Part of a small language model's weights: a variant of Muon for these matrices.
MLP neurons of a small language model. Each row is named by its layer, matrix (up: input weights) and neuron, and shows model dimensions 288-383. Each number is 500 + 25 x the weight over its row's rms, rounded and kept within 0 to 999. Numbers have three digits each.
Before each neuron's rows, "fires in" lists the words (lower case) most often at its 100 highest values on Wikipedia text that the model never trained on.

fires in: "2021", "2022", "2023", "2020", "2025", "2009"
L3.up497:498480513421490490493467506518522468528473478510506538498500468477501515506509520495469512574521531486518512533481504527479503462493531465499522503513524488500471547497511507487510510517534498498486497455498452501539518504511541495517476472500503458474519515494485539528521527497492531509

fires in: "of", "to", "in", "los"
L3.up1780:506518544494502500498504501485495481496501514501502501530546470451497519440486499477472507507493521518459521498490476475492499492499455511479504492473468513509519488478457466502492473515511507452479519483498486533522491504509505510511499493458520452505540525527478504502475552491554479474

fires in: "there", "at", "in", "on", "despite"
L4.up1434:540530520490470477495499476476502529480473504525521475526556539501504512519502471518507507501505462533521513482482501498498494483446433491486509478554501528460505534464580488535493492535472510494464523515477526483520495454547502473501470504480535476529530491493512505515487533504491520487

fires in: "of", "to", "following", "york", "continued"
L3.up483:470465486547490496503472516502505517510513506489502510522502456536521504529452478503542511495520494512510470506540486468502523501521491494490535513501522517525499480522506508491537492508527536467549506486469498520483492514474511488428489469458475507489441501515497548492470525524491505523

fires in: "21", "3", "23", "1"
L3.up1499:486536467525492530534507524469484538492475454476524506458447536505539517508470512498520498521546500453540500447479502536491517499482506486486463508521554478492561478491477509534503502536498492472482511513506512496529525514496523533477525507519487520475503524509519514521469527540487509498

fires in: "20", "19", "18", "2000"
L3.up700:498483520458492556530485476497437472504534474533527502518477456473493479505492499446499523536514553499519509511490520515486466521488487487496482457519515505508509522476533493472512527483469509510495491488546478514482519475507537516505459518498496457520487555547520546472507471524479500523

fires in: "they", "there", "we", "may", "to"
L3.up936:535503517487507486494548454429480506489522516517491528499504488570490477479506456516499502488523496519519500512517504525454528514531508492507545499561494517496563490519527480504473452510513502503499507497504518476527498482537530497488501515484548495562469498512492527453488488528517513523

fires in: "committee", "district", "group", "sheet", "board", "round"
L3.up83:489475480457486493456518446497467510477495457482479486519474513466495504528532485485469459478534526516475511518502496522521511490513519542497478529549460439521492544488516490477525510477491491515511489484518463478493507470500513522463441490504526476516441481523501517485545507534481514542

fires in: "since", "until", "as", "pos", "between"
L3.up175:451529507514535473481472531551504523450512471535552465519492473459548531494532500506457515515469508524452501515519476513489481540496495530474483472494493484514524506520464508494519526511512491524466494491519449500491507453529524489438515519533471450471534478519443533506500524455476525525

fires in: "of", "released", "produced", "recorded", "recording"
L4.up1740:534479534497523495507500493452500504470493514506524497516491475495465498489525481480540562508467504465518533517533500497493489510504520488518553462529478469496486519502491510528475509521495492507503472482480473505487511508470487524493527467554483453510511481488475506470471502487505474530

fires in: "can", "may", "could", "will", "must", "cannot"
L3.up1005:528516475492508483484507497493463541472515495507551515478458492519437495454530458518499492504538506492505487502532494540505526526497469501507534470536469505468513537481538526492482514496497524517499488483488492469496490460513505505533502493469510456541475515511466526479507499463468491600

fires in: "of", "madonna", "mad"
L3.up286:507464442441474433445516512497498524501492468485495521496489523503509513537506526473528493540477511510467501521552439478533506518496464512537512530482461513493517529513532512518493514502508485488520440450523522491516506517486494529491506531489487506465467490502463519517489498488503532504

fires in: "october", "july", "august", "december", "june", "dec"
L3.up607:493536500437510497490495545493467528498518464498504502512474467493506479507488521460518481496518535481481526496448487511490526538506499460469481461539482544525514492489532506514478499490510508512453497505498482495505459477466523501504501524524459515454447486537492509517492482484487502517

fires in: "years", "flight", "retirement", "marriage", "retired", "miles"
L3.up1721:522534505500523514534562529478524502523515461478525515522517485521473478519530507467456490523517477503502517517488485478456528466516505481478475506473492534530518490499525549528535466528516464569539491466451544500523514494546487477479455532523487518528517493506462516487493510491449512483

fires in: "january", "june", "december", "february", "july", "october"
L3.up871:499494484493475532515500499496544458513527520470498484486445491473514511487510485520462481457530466512501513488491509505534510510555530530459502494472461520506522482497485510511502482541526484487500474482484541530468490494529528544532484497484464475491506513514500506504464498523494491546

fires in: "978", "1999", "1991", "1989", "1969", "98"
L3.up1557:495499525492529503504501535464452499501491515506558521474490503522467520483493501493464467533475490509510481503479532516432527465502481474473486493475553467543472510476473475537533453524496476519467487466512493472531493528527475511541512541550452474439496502526521504494516488516508498491

fires in: "south", "west", "east", "north"
L3.up392:472506495480487474537500459491530511512511485503518511454498480484482477549495490440508506499484469513529540509480510490475480471448483505488487528521492473473474484495532504498464531517497517485499488471513491478498522502456498523559504484534487516527529516507459498521532494535506525476

fires in: "of", "track"
L3.up1484:492508471484516535503454506525469474483432498518495438461489517497507487475477506520488498522510532491510508474485449510492493507523502515526477500467568520510479434500502525489517523526508475517483525514476493506484497483512484514495532498470521479487504470472499504534495475477512491493

fires in: "of", "around", "includes", "featuring", "included", "involved"
L3.up371:463495475518565520512440511509512462514487510483512441541495489508505507527470458550533457483547498464462516494528477506501462510560458489515524508510463479447505502521553539472488525539478480488528554541503512515497513514485535470499520545506502536492518494486528479469518515518523482513

fires in: "of", "to"
L4.up1234:510449521515491480482465515514502526487478511481519504526537515486477498492526562498515485517498553548466535523542443490501491514542437450476493493477534478517492527518454485502465517510495478481546483501470534486487499471483506501490464524461502466524505475513488503505494496469575497515

fires in: "of", "appearances", "statistics"
L3.up317:518507498483530501511521494506457500466481503519534495478480479496482507503521513497489525509500518485535466540472497531452503523512483466507518501490540504501518505489449513502521501519500499468509507520538505482544447511467490523473471525527481501487512494513526461480483466499496532499

fires in: "2025", "2024", "2023", "2022", "2021"
L3.up788:487505495480462507501497525551507467499506492540491496477508510463494497480511488490512495529510477496481429555509486517498496470461489518472429543548497494446507541490486488533508501495483506502502501489501481484486529481486542510517519499531530453525505497514500514469530511515456474499

fires in: "to", "into", "labour", "senate"
L3.up1457:517499501541467538468462451514532544504491513535493527498492500467495515481483468482490534530522540474516471526517478489484467457486460468522493483481502479516502485470531513497499519511454460499527516471454539499534535477557511502483495559512487528522472501467490500523484494534471481520

fires in: "album", "video", "flag", "star", "map", "car"
L4.up1138:491492495496522497498515512510478517509503488541522491503518507502526516469451516517527516567530515496527500511510513542457505481507442483489535541498521485489462486485496495502526511508499529483503488504524477468489479490503498487499436548443521482510504505486555505514445561484529515510

fires in: "of", "number"
L4.up856:508494534496509479507518446501493475490473478485525519505496519467500471509488518500456504494491484492581465572469529532514501466506473495503547502498511503491505529510504473511487497504533533524508532473531500498526486509471536443487460509477455489503509492497519485520490485512529488503

fires in: "august", "september", "1941", "1971", "july", "1961"
L3.up1049:519519503467476499528481485541516499476488460448479469522498525546482473462501535467499530502503495480497470503512481472443509510498467459472449519460458512509467481543448496525538491507497503511497470439532463497503504510511501478491509528498490520480487456504495510539498509512503478513

fires in: "of"
L3.up1374:455479478504471493520486505483490492492508517495527459538469524540508509536514506487513524530500477518488502535534494519511497525479477495540519517461468482500520537506502473505508498500481520510521449482532489551509498478510478528505540480509505527481468496524467494467477507509536468482

fires in: "it", "would", "that"
L15.up1561:535525515520488492527499501513490495496516488511484567503530514518532503505494481555517495510505527524478487507499460512483532481524507483504490507519537519481488494531510522477504486488465470508484510489503484557485511497519516459499474521457505530488482473521500496508533499492510479466

fires in: "to", "may", "would"
L4.up1305:515480499532501435504518474510476497491532524501520510502485454471499466467497487527531509507489504482521473505552516517467468491472521506483482512540474514483513497514468492497483502472459495528495498495503523440562506471475493479468511523464493520490484528559513493437489502475522500535

fires in: "sports", "athletics", "hockey", "football", "basketball", "business"
L3.up522:531517528501479486508524534449535520549512442531494495491464496527492529476511510482530521488510497497508484485524483471498524470474484478505458493485503498467526533529493536526508478489518499480492458481472515481543511507500461472477510466506491517514528485476470479494514489492486518555

fires in: "18", "7", "17", "19", "0", "27"
L4.up1146:495518526513469484508477492469472552516534477538516472494499499481495522501493497477523495493525516521474522486470507491488468534490543471486535444530524484548482451510527554495465521583490522519468440501465500471491482481495527515531501490547520479484498480544495463465491497516466513517

fires in: "november", "february", "may", "august", "june", "gk"
L3.up928:491508510516496525449478490484502445480499477503521436486489494483470505511506524496536475507519503437503487492467507528480526536539507516511540476561487506490512469511476534507508478500496455541485485479499519470507489522513485505544480524556477485432493465555489509487514522519527495532

fires in: "of"
L3.up1740:486507439532476518458468552513493458563523500484512482510482515506514465560507508494509509497522520546490459522515528490497519532485449483511523501487531512480499491532492523540495508542483515507526560531501491504530517504487479542518488516523492534490521455473483489487521526541509518510

fires in: "it", "women", "world", "and", "don", "that"
L15.up984:533519486492509482547475526498494514536470521567497472498517529502513505517525492454486499510486497515505504483490527503491507470540479500514491509496453449493542560476542513482506553507503501483494499527461496500511511495495510462530457504440524502518486506540498497512481527490491473493

fires in: "they", "also", "it", "to", "he", "leptalpheus"
L15.up395:442517474519486461520557489480453506489482560509489521541510483490505492505505503476490515521513545516510482504481540469534512517548500461559489514527515507472545492475504481491479548529524489492539537492529486480587536493529481514487509534495476516497507461524515493503477473511509505506

fires in: "9", "978", "7", "7577", "98"
L3.up1478:507517507516495554516482526514495555530504514475524476528470534527475495528529495502475557479494507513505481525489521523499506482521532515488505471495495497503497476531529499531487488509438480479506508470488465463512498503532468468566471535509462510524470480505535522500477484562525483506

fires in: "to", "may", "can", "black", "could", "cannot"
L3.up1480:518471491526501492500467509478434532525524470499474463498488492465462481475516457514532594498504472491493482521531496491456491493495456468523516491486453473508525509480479497478454515502479527537521475487473475513478507477536529506542529492511484502496460486543483484490573516500450488549

fires in: "that", "which"
L4.up1521:501476479483528538482486488540517502527516495525517512506519505541521479541487492520513510518530518479502435501510512493486451494535474459516505540529483513477462478464493536513556488538501454503480523492517495469479496515570521490502470510460472503443501459550500471481538518524466485476

fires in: "he", "sheet", "team", "she", "who", "played"
L3.up1060:513505495502496493537514508521447511484492474536505495506513488483514505513462471522517455481505499534490508492518508490544449485476465549518521492519523483488511520468560457467483508524492452530529525515476466483486484502468544495494464510492513497503497448510489496477517506531497447483

fires in: "t", "i", "to", "of"
L4.up848:509508511449523495478510516522470491465518495520488452513499515534486518447498504526498506499545520475515469516532495539464524506437458511537534484502527475494508510493543480477488501507504493518471525527513513481521493473450517490509509515502486451522451480490447500505481514500526480509

fires in: "election", "december", "august", "hockey", "lost", "death"
L3.up1453:467551452489489498525488502512473536506504491497498508488503466505464494503520530494503490427476492530501536507476478467487502480533436499504471496492476522465520442507494489562567488487521518503506510461485525486475477472463490529479461523520523457482487497565466528526517480436477491506

fires in: "of", "on", "2", "3"
L15.up1291:512522483519515500453504481517474504501470487508523487473542475509495477496548496491518553552478514474501555480469472520537485558544535499468502516488497468477515492509515476504484507507519478525545558485469532511464471496517515528468468511512476525486559492492528450523548461551489505467

fires in: "of", "hold"
L4.up1689:531483438505557523494506494496476457487509522476511491493515502485462483468489536507518495510491512497485499528522455490500453481475493506527483493488520491436540526525545512515532507468502512534488497484491507495510475500548521562469501496497482433482495482527525504525495518508423518464

fires in: "0", "g", "kaoru"
L3.up645:535509541525472490496463518479498533488506517484535499524490515469503538534514533515526509501515489457518513471473499507485477538481507476505539530510481530459450468523479540475487489520493502497484505489488415519472525459479510458505486503487518502517479519491510503524485514486477518526

fires in: "of", "in", "despite", "valenciennes", "hildebrand", "to"
L4.up935:458498505500500493499534481492492538512499458517505526525481530477543504509507497479509518443520472502503489483531483439476520458498514517510478492493495524500482510536496478503475526476489516457533510469494536539473489526463456494466437482499504495503485509540552519497446536476469511512

fires in: "there", "978", "such", "29", "49", "professional"
L3.up911:539447499463506524466528490481504523513494478507501498508447500504531514492478486478452484487485464537485514521506491507552463475509509478511498474527499503498510481473500470501458507520532447455539483521514511464527484512477448519571472555501513478508449474490459565488453465541516510459

fires in: "of", "32", "31"
L3.up474:502572534478446533469501537537477486488487502511489463484472482448474544506453515486510530527514495518527498520476465484491534522539495491505497515533518526477502484468504534521508532515501439496465525524489488474538488484532489494486455479476489461449519480483470459524509508483501531500

fires in: "of", "mid", "madrassas"
L4.up982:503484494508472519534509452479504460487466495540545460476527509511521515511532495477495487466495504543467527494485477464502493509474508508450470496507494468485484503500504473502449482510514491512500477501474466482507520500503556507507498531523519481509558446522466493523512485484529454536

fires in: "of", "with", "on", "example"
L4.up634:483487470533506494520502501497509490505466507495521464506531470539526516499503532486477458527500500479517493512522498523478469555513480484528534520486475512490524527510528499494502522462463544465518504480512475535459533526482492501484496484524530510534471512515518475506469528505534474518

fires in: "0"
L3.up389:519507510492532484514465506502483491489513465481493510511511499502483554527503512466478479529536464468514567449514492541504492556582522488468484501485533518502518532502485525480472492513486491454434513513487501512505490500512463513531496499497485515510519447526497525498519502465448473502

fires in: "18", "19", "17", "20", "8"
L3.up233:508516521470502522488477507490492507514528508483521489524460501455496539507495507472495511518530495509541480516474462515479482523547471483479478476546515529550488525484484460502496487477485490497511476512522520506514478511550544504477469539445473482488485513526445482459526478487473476482

fires in: "9", "978", "work", "8", "90"
L3.up309:529507509475491518478493495469507506475535475508506488529453503497479485470467483492499527527516477526500497495501509482447521462519515476506474497521471456527548524507534489529525503479543502493506564500494480472562456502558497524545444498493476477491467510515478483491560472522498462509

fires in: "in", "on", "of", "compared", "data"
L3.up1438:503515474496475484530509505494474505479475495514497505501518490464529499542472494504501515507477478514463524507439455474495531513518478503480553457520514501496541522525502460475498512473482498497487516493480463527491497475464451505515503507491482475539485473506507485476480515477495512480

fires in: "of", "has"
L4.up1147:515508484486488441511503482501521509434501510513543458483501559490512470502464523484510521528517547531512524478510442488523511503519430497511519490535497557465504506523519462493498519501499489503484490477514481462467523548461513502532513499503518502511490507513513514500468482508487483509

fires in: "0", "of", "son", "you", "khurasan"
L4.up1716:503526486508520521493552501518472496494491530461454494515467517502510478483477504504482522507488486490488505485491470506455502538486513500474501453483469444468540527477537468494547481473553541534496522504473517520476476518488493513522532487499535496495480471529503498516526492502481477521

fires in: "0", "from", "to", "29", "30"
L3.up718:513503511470545523496462511509450507468495492505524499513523482470515437501484515458515472447497482525481539505481505492481492492520490529497455506518508490499445478500485510520472506508505490463508446538509485527527471523475515474489507510464508474477492484509479523474482491535500504472

fires in: "of", "votes", "team", "left", "highest", "high"
L4.up1732:493523495525552538475518555505433479524506499480496515490487503480509499510486476497537491508465485534510491518558496481520496509469494515459535446550496523495488541480527475527498505495501500563520510499477485511497487523495493491484492482502471453499495510464518508488516458482458538511

fires in: "that", "these", "this", "what"
L4.up758:485462506538501522486496512479507472467513484487499472488471474514501478517510463545512480523547478499501465500503496522500467507518524501503502510486495481502508510540493507503546471523468499516525469457467509516507500528491505475506465550458524480533471466499504509520505502495496528502

fires in: "0"
L3.up885:576525490498539500520488555512529460498504498502517519511472493509504480524518522472492513523538475448503486478525478503502476535524523498471547472488481496506458498485508493534464478493488526476498476492497439524532511528485487501500525506494511524540523510509486513477521486476518485511

fires in: "of"
L3.up546:509527461540482444543538508492529468493489481424519503527533487533530481503473533494490498509523502506488487496523488538511510519485506463533527543508489499483500501508486508503487493524540563507493473473484489536474527491527536505473460438536481487490454514505546503518524510482510494515

fires in: "this", "could", "to", "it", "court"
L4.up927:471477504433532513452492523454522492524465518507512505536529478528530481471505499523491496524520484456535519493504461478514453506531430517505559495502477524470498474550517510527518515503479518540535463507475557488499507495507466483495476511481504469520502466505538478448494502498493531511

fires in: "this", "one", "that", "anything", "what", "nothing"
L3.up1530:470459482477528499487443492473507472510510503544540471505520480494521511511526493484475486508524535534516482494455555479490491512515561491493492497509511471526491527507485505482483492545534472521495503466500498497537502449512499457540515520502517495529524478501483507491483491481538488450

fires in: "of"
L4.up1317:497530500508492426507492514479468469501461523484520527491485529484533555487506520485465504503497500489530509511487474533462482480510497491502486546502468497462480496474484527532471537499482490484544544433474532523520499522503559477478497483519467524470521525489534464502520482542484534499

fires in: "11", "12", "13", "failed", "cancelled", "killed"
L3.up215:506530505481495468476498502541510504464535535468552539542510514494484502468483493485498489490536532504478505484509497522470536533539495476495495523493511485532537537544498578547513507451518523500515493460523520514489497483496494510501514522526526478485481527488485526525501472465433489519

fires in: "there", "of", "2023", "2024"
L4.up1410:494519517512511519495486488519496469481540443513455475479537484491492479461517488479491529504516495492550503465498499532507498507479516487535525494476519513490562524513518493529512499574491498551513486493441521556497550508475553498479508449442495535514510489486511541496495516481467514496

fires in: "he", "to", "she", "they"
L4.up1728:485498489489488499480553476509503504480537509533490503503505493521435516512481490519511490489506484502515457511490520505480518539496494481482479491579476496494527526476522491530452457498474455503473519511488540451521502480529543485518482495493502441545490490528505495534502491494529479534

fires in: "2015", "2014", "2013", "2012", "2017", "2016"
L3.up334:512517523525493502523504508497566470515491460526489509487472448459516501500466487468557522506487511509505473507482529516458506445514527486500541509512501492491518492490524522484513484520526498487489473509489509513463528466543507492480517510469509488515447532523455552533494448442460489521

fires in: "2019", "2009", "2015", "2017", "2007"
L3.up740:469477503475524471472544499497498485493470515462497475486472499427532502513479515498464494504504481467501480479517490500521499470537469484489451511513543493491533514452527469525558502507507478516484498523508483515493500492456509507541473501493491491504491448495539557493504505536509496509

fires in: "on", "at", "in"
L3.up954:501471485521483478518486485499477524521505531522482502519477544459524504491522481481501486500514536507503457480544508488569499480475475514537491514490511455497506494517542496524512463542490459521486469510488470507513508487505496483505472513457490548478511514560545513485501497524482479492

fires in: "however", "0", "978", "4", "but", "7577"
L3.up1143:525533488517541503506514501501498474472531480522492501506457468487471504522469506477535472511487491521463498451451532517485532528490519455427490502503455477524515513511504502508506465519516506467499470473515490511489507467516472480487466472493521471495491493531479535505500515481492471567

fires in: "north", "south", "west", "northern", "east", "western"
L3.up72:465505520482461512496494526524536502483497494481467498437515498505514464490510539460519495515497522522492516524527484505486519532504497523495484462509470483506514513470522515471509468544495512525529508485510500521518477542497504476512498480507465494518500495514464526522492516554458514505

fires in: "would", "could", "will", "can", "must", "doe"
L3.up251:497519493475478494479485519518539523500549548506530495499438506507473489468548510514507521492494493500513472506497497530498473535515491508493480444542471498441496464504507524508480490513434484485476544489458516501452512460493526517495491482493514451562553506527473478556495485482521470564

fires in: "apps", "party", "2", "32"
L4.up1242:516501510547474564512518506507495472474520527512483494454476516478545478484457507511516493500503504478503496499494500460493481523503489514529513471518511465511506496492498497510517505517484446517479549448527516522505494523536455492525504497486466473487486475504533494516520491555520490492

fires in: "30", "31", "407", "40", "306"
L3.up337:503518508464535492501517505531500505479524506543483515524425498491529464507496498484482483476507490509513514518502530534481507466476517495499543449483475489475485473505534507524484541510494525468518491520507512457536486509466520522514483470457498480539506491467503521460489432501496514540

fires in: "to", "t", "did", "ll", "does"
L4.up1007:473513485464503406441458460503484473527503480489529507505497524457472511453490496536515476518492513482563459501534509533530458474472493499503497468522496450462498529506518526502504464551444523515516474488498539477485481486457515499518470549473480483489528504503501533486453500474515485546

fires in: "9", "6", "98", "8", "7"
L3.up1571:535479459470477487517445509487482474469492497504489537559496514515525446544503519480473483496527492520526463517495529518527471482512529542452510506541497515477509479565556481477493427487476489520477535452469481470491511523526512485513507551502451507521500523510526476498485454512515479525

fires in: "9", "98", "978"
L3.up1647:499505464533470538524495507485470507490490484505519487513472521472500509523479475526476488534496510507483482522449530550445514495485515496504487447495469479512531489530538462523533516485502486529491481491510521492476495484519473475502432521501493520481486534540485489503471484515514471519

fires in: "of", "dtxsid101009995", "hildebrand"
L4.up14:524493449546522533501550520495491495530483545484458479489508543510536484523473493468533498488476480511524518527490517474450511496497462483511496451483507531486519497523484434558483562501543496540495564550512486503488492464515489523498553456501474481524500455524515523539553500542466485472

fires in: "29", "28", "48", "49", "978"
L3.up1059:558526550472522507506491467466501477509470467554523485468475474498513526519484495485497476508497504510464509526492491507462490516487473511516484466513497496524494458464469563501498447504495504514468487492482532474524481525499519503537481486575515507515476479503491517476483462529511508505

fires in: "2021", "2024", "2025", "species", "2023", "2022"
L3.up1223:504491494472540497484515495494530503530469489462506500480512538459555533511506534482484510487500519462489462513471476495494548483536492524510490503502501519527522527474549505504538493479478470511478552491532467521487521546463525493494490528449512471453499479505543534507494511586497520511

fires in: "0", "09", "9"
L3.up1268:533499530492526545477517503505498475513473521516491519489488500472545488534473509466523503497475490510491499518513461527455462551504516509500490537512510497514444498524483501535484473510464449526476524457502467538531456465472453473514498510501502512529520468489530467494485506492521512502

fires in: "of", "role", "as", "character", "appearances", "play"
L3.up653:521495505466513466491496500487548483497500553515490513476533505519483555506498494461493514524477541499492516502470467525527512520533503439521520513454470536480500559483520454492480484476483514485505468483498512406479523496510511486453495490516505491473493528520503493516533489501508487494

fires in: "july", "summer", "may", "day", "october", "august"
L3.up1735:490525479470480507510506436532500505489487474467505471506491524511512504507502521503535500544509492510497477494484499505516475545499490497479522505463524523497472493470522491494520505433500490509463461551503459470496500522489498487522511487533495512490467473472464499456482484502496504503

fires in: "000", "of", "500"
L3.up1685:479475517477481529464496534497489449478524548511498500526460509500498493457501485495500470470485482540468490493513477495483513481518477496435506553493502488523472511546523488504494536504500490507511495516510511510535478502507491490525489526478519449451473482527506524453466487510486502446

fires in: "of", "june", "april", "february"
L3.up1240:467504455479473497507452470468495478491496474470508455519493482518500496524470498480528476472533504468470522476464484506499506519510476524512508478535466533503500497556522536469514505465511543517505529512520468541480475492554511485497530446499473479508541482516505521535514519485529521542

fires in: "31", "among", "of", "312", "310"
L3.up640:498497500525497490508503513544507506510465520469524473517445516465507514552491507468500492466504528540509490510498478498524485487454482536497519488523567498480507481538452511482494519549544490517503493543509480493523488514520498528478427471450508493541484497479516488501480438527486484500

fires in: "of", "up", "to"
L4.up485:469488510536505443507473502513500514501488510487519455502508508497505484534463504488572503491539492464508513514531491523474539560489446482527482486524500491502503508497503530507484525450511506523507500526506508496485532491494520456461497465557477488496468535480538487509530509535529470487

fires in: "suzuki", "williams", "hamilton", "harris"
L3.up1346:470496522523459493491480485478530438467507474482521454489434509513527538465495499485521514493501478517467448468560494521499533527500531533502530523521525518530529454524494499493474489509471507532521534460566497455531486453508493459505522486470489461482465469520496518476468473564506446526

fires in: "air", "star", "sea", "red", "ice", "silver"
L3.up801:511498520483495427491506459467471516505478449539519490462466500472491516521528512508483513492453502494493510491520500470525497482528524491520503480468528490501505472543518472459552546499549472521516461481491490484532509497503514506571510496474516505520555526528435495506488471475484490505

fires in: "12", "11", "14", "16", "19", "either"
L3.up1552:522455529492557504528477496506500542518470529492506500570445479520507482508469496482510464497471456461538504509504473520513562577487499484490521476523525514486489533453532476468506539470498501455539511503490520528463470476479479491474499518534488469479500491522506490466476482452487480513

fires in: "9", "7", "8", "7577", "978"
L4.up325:531451481511491508494465522460480531536517515512533501557502514502477443566464505520501503473516477556519495497497515521468492525502518528505496485495510476520474482532503494515511496534516476502473493511510507464494456517481475485503434493498507502467452521532555480497494470539494459522

fires in: "2024", "2025", "2021", "2022", "2023", "2020"
L3.up1117:538526490459487470510487492500467500527502485499491526508537517495547484470534480475485555505497519519508510522479459535502507473503481471482533484530516487521499486528529534518494499543501471496468526475506524510485516502514523487544500514515497521480501468475500505492502488542500495485

fires in: "31", "30", "50", "51", "41"
L3.up1018:508481532479470515469499478588495497477497502530516540516440498484510491532449511476493518450498501535523528527492501499487494519476523497503473503502502491499501512479495493518481537491483466498500518500507509471486490459529503528510489494504551494494523487511542475528530490483524486537

fires in: "21", "31", "final", "ret"
L3.up895:488526501467460520502478503526529511526496489487546517499466482484530464487502499452515439516511471471524494539486512483555489539458507478487511513487495542511489530501504505532494528472536528489514500500477490527482499446511515474515478502503470498497485546474447531499431482496448488510

fires in: "form", "formed", "sheet", "february", "group", "to"
L3.up108:482492486506507515533501469523451535489533465450488478489463492486495488502502505464496474507475504539463428557499548536505502494487479533517492489529492506451510519514485530508526514476462519478516486466538511476541458483514497543497501462457472457478504484526456514509508469514464505497

fires in: "to", "he", "also", "did", "can"
L15.up740:502479453485464464483531444488514493497496518492519565544519505518492504497549504494525524498508504523553527509487489478493515500501484479522486552500537519497474502492499503478488549556486498544511496471486492460504504503475520551489509517493478473464507490472488515519496520512511485526

fires in: "in", "at", "since", "when", "for", "as"
L4.up1128:488528497500499457480531500474481584543516521523493454505513475485536523503502458518519524502508482509528488514521493495480494524514509544534518483487485496516531524507511527563482495502455501484492476507520493508472463509486569455453473519491513545478546520520504509465523522507501504481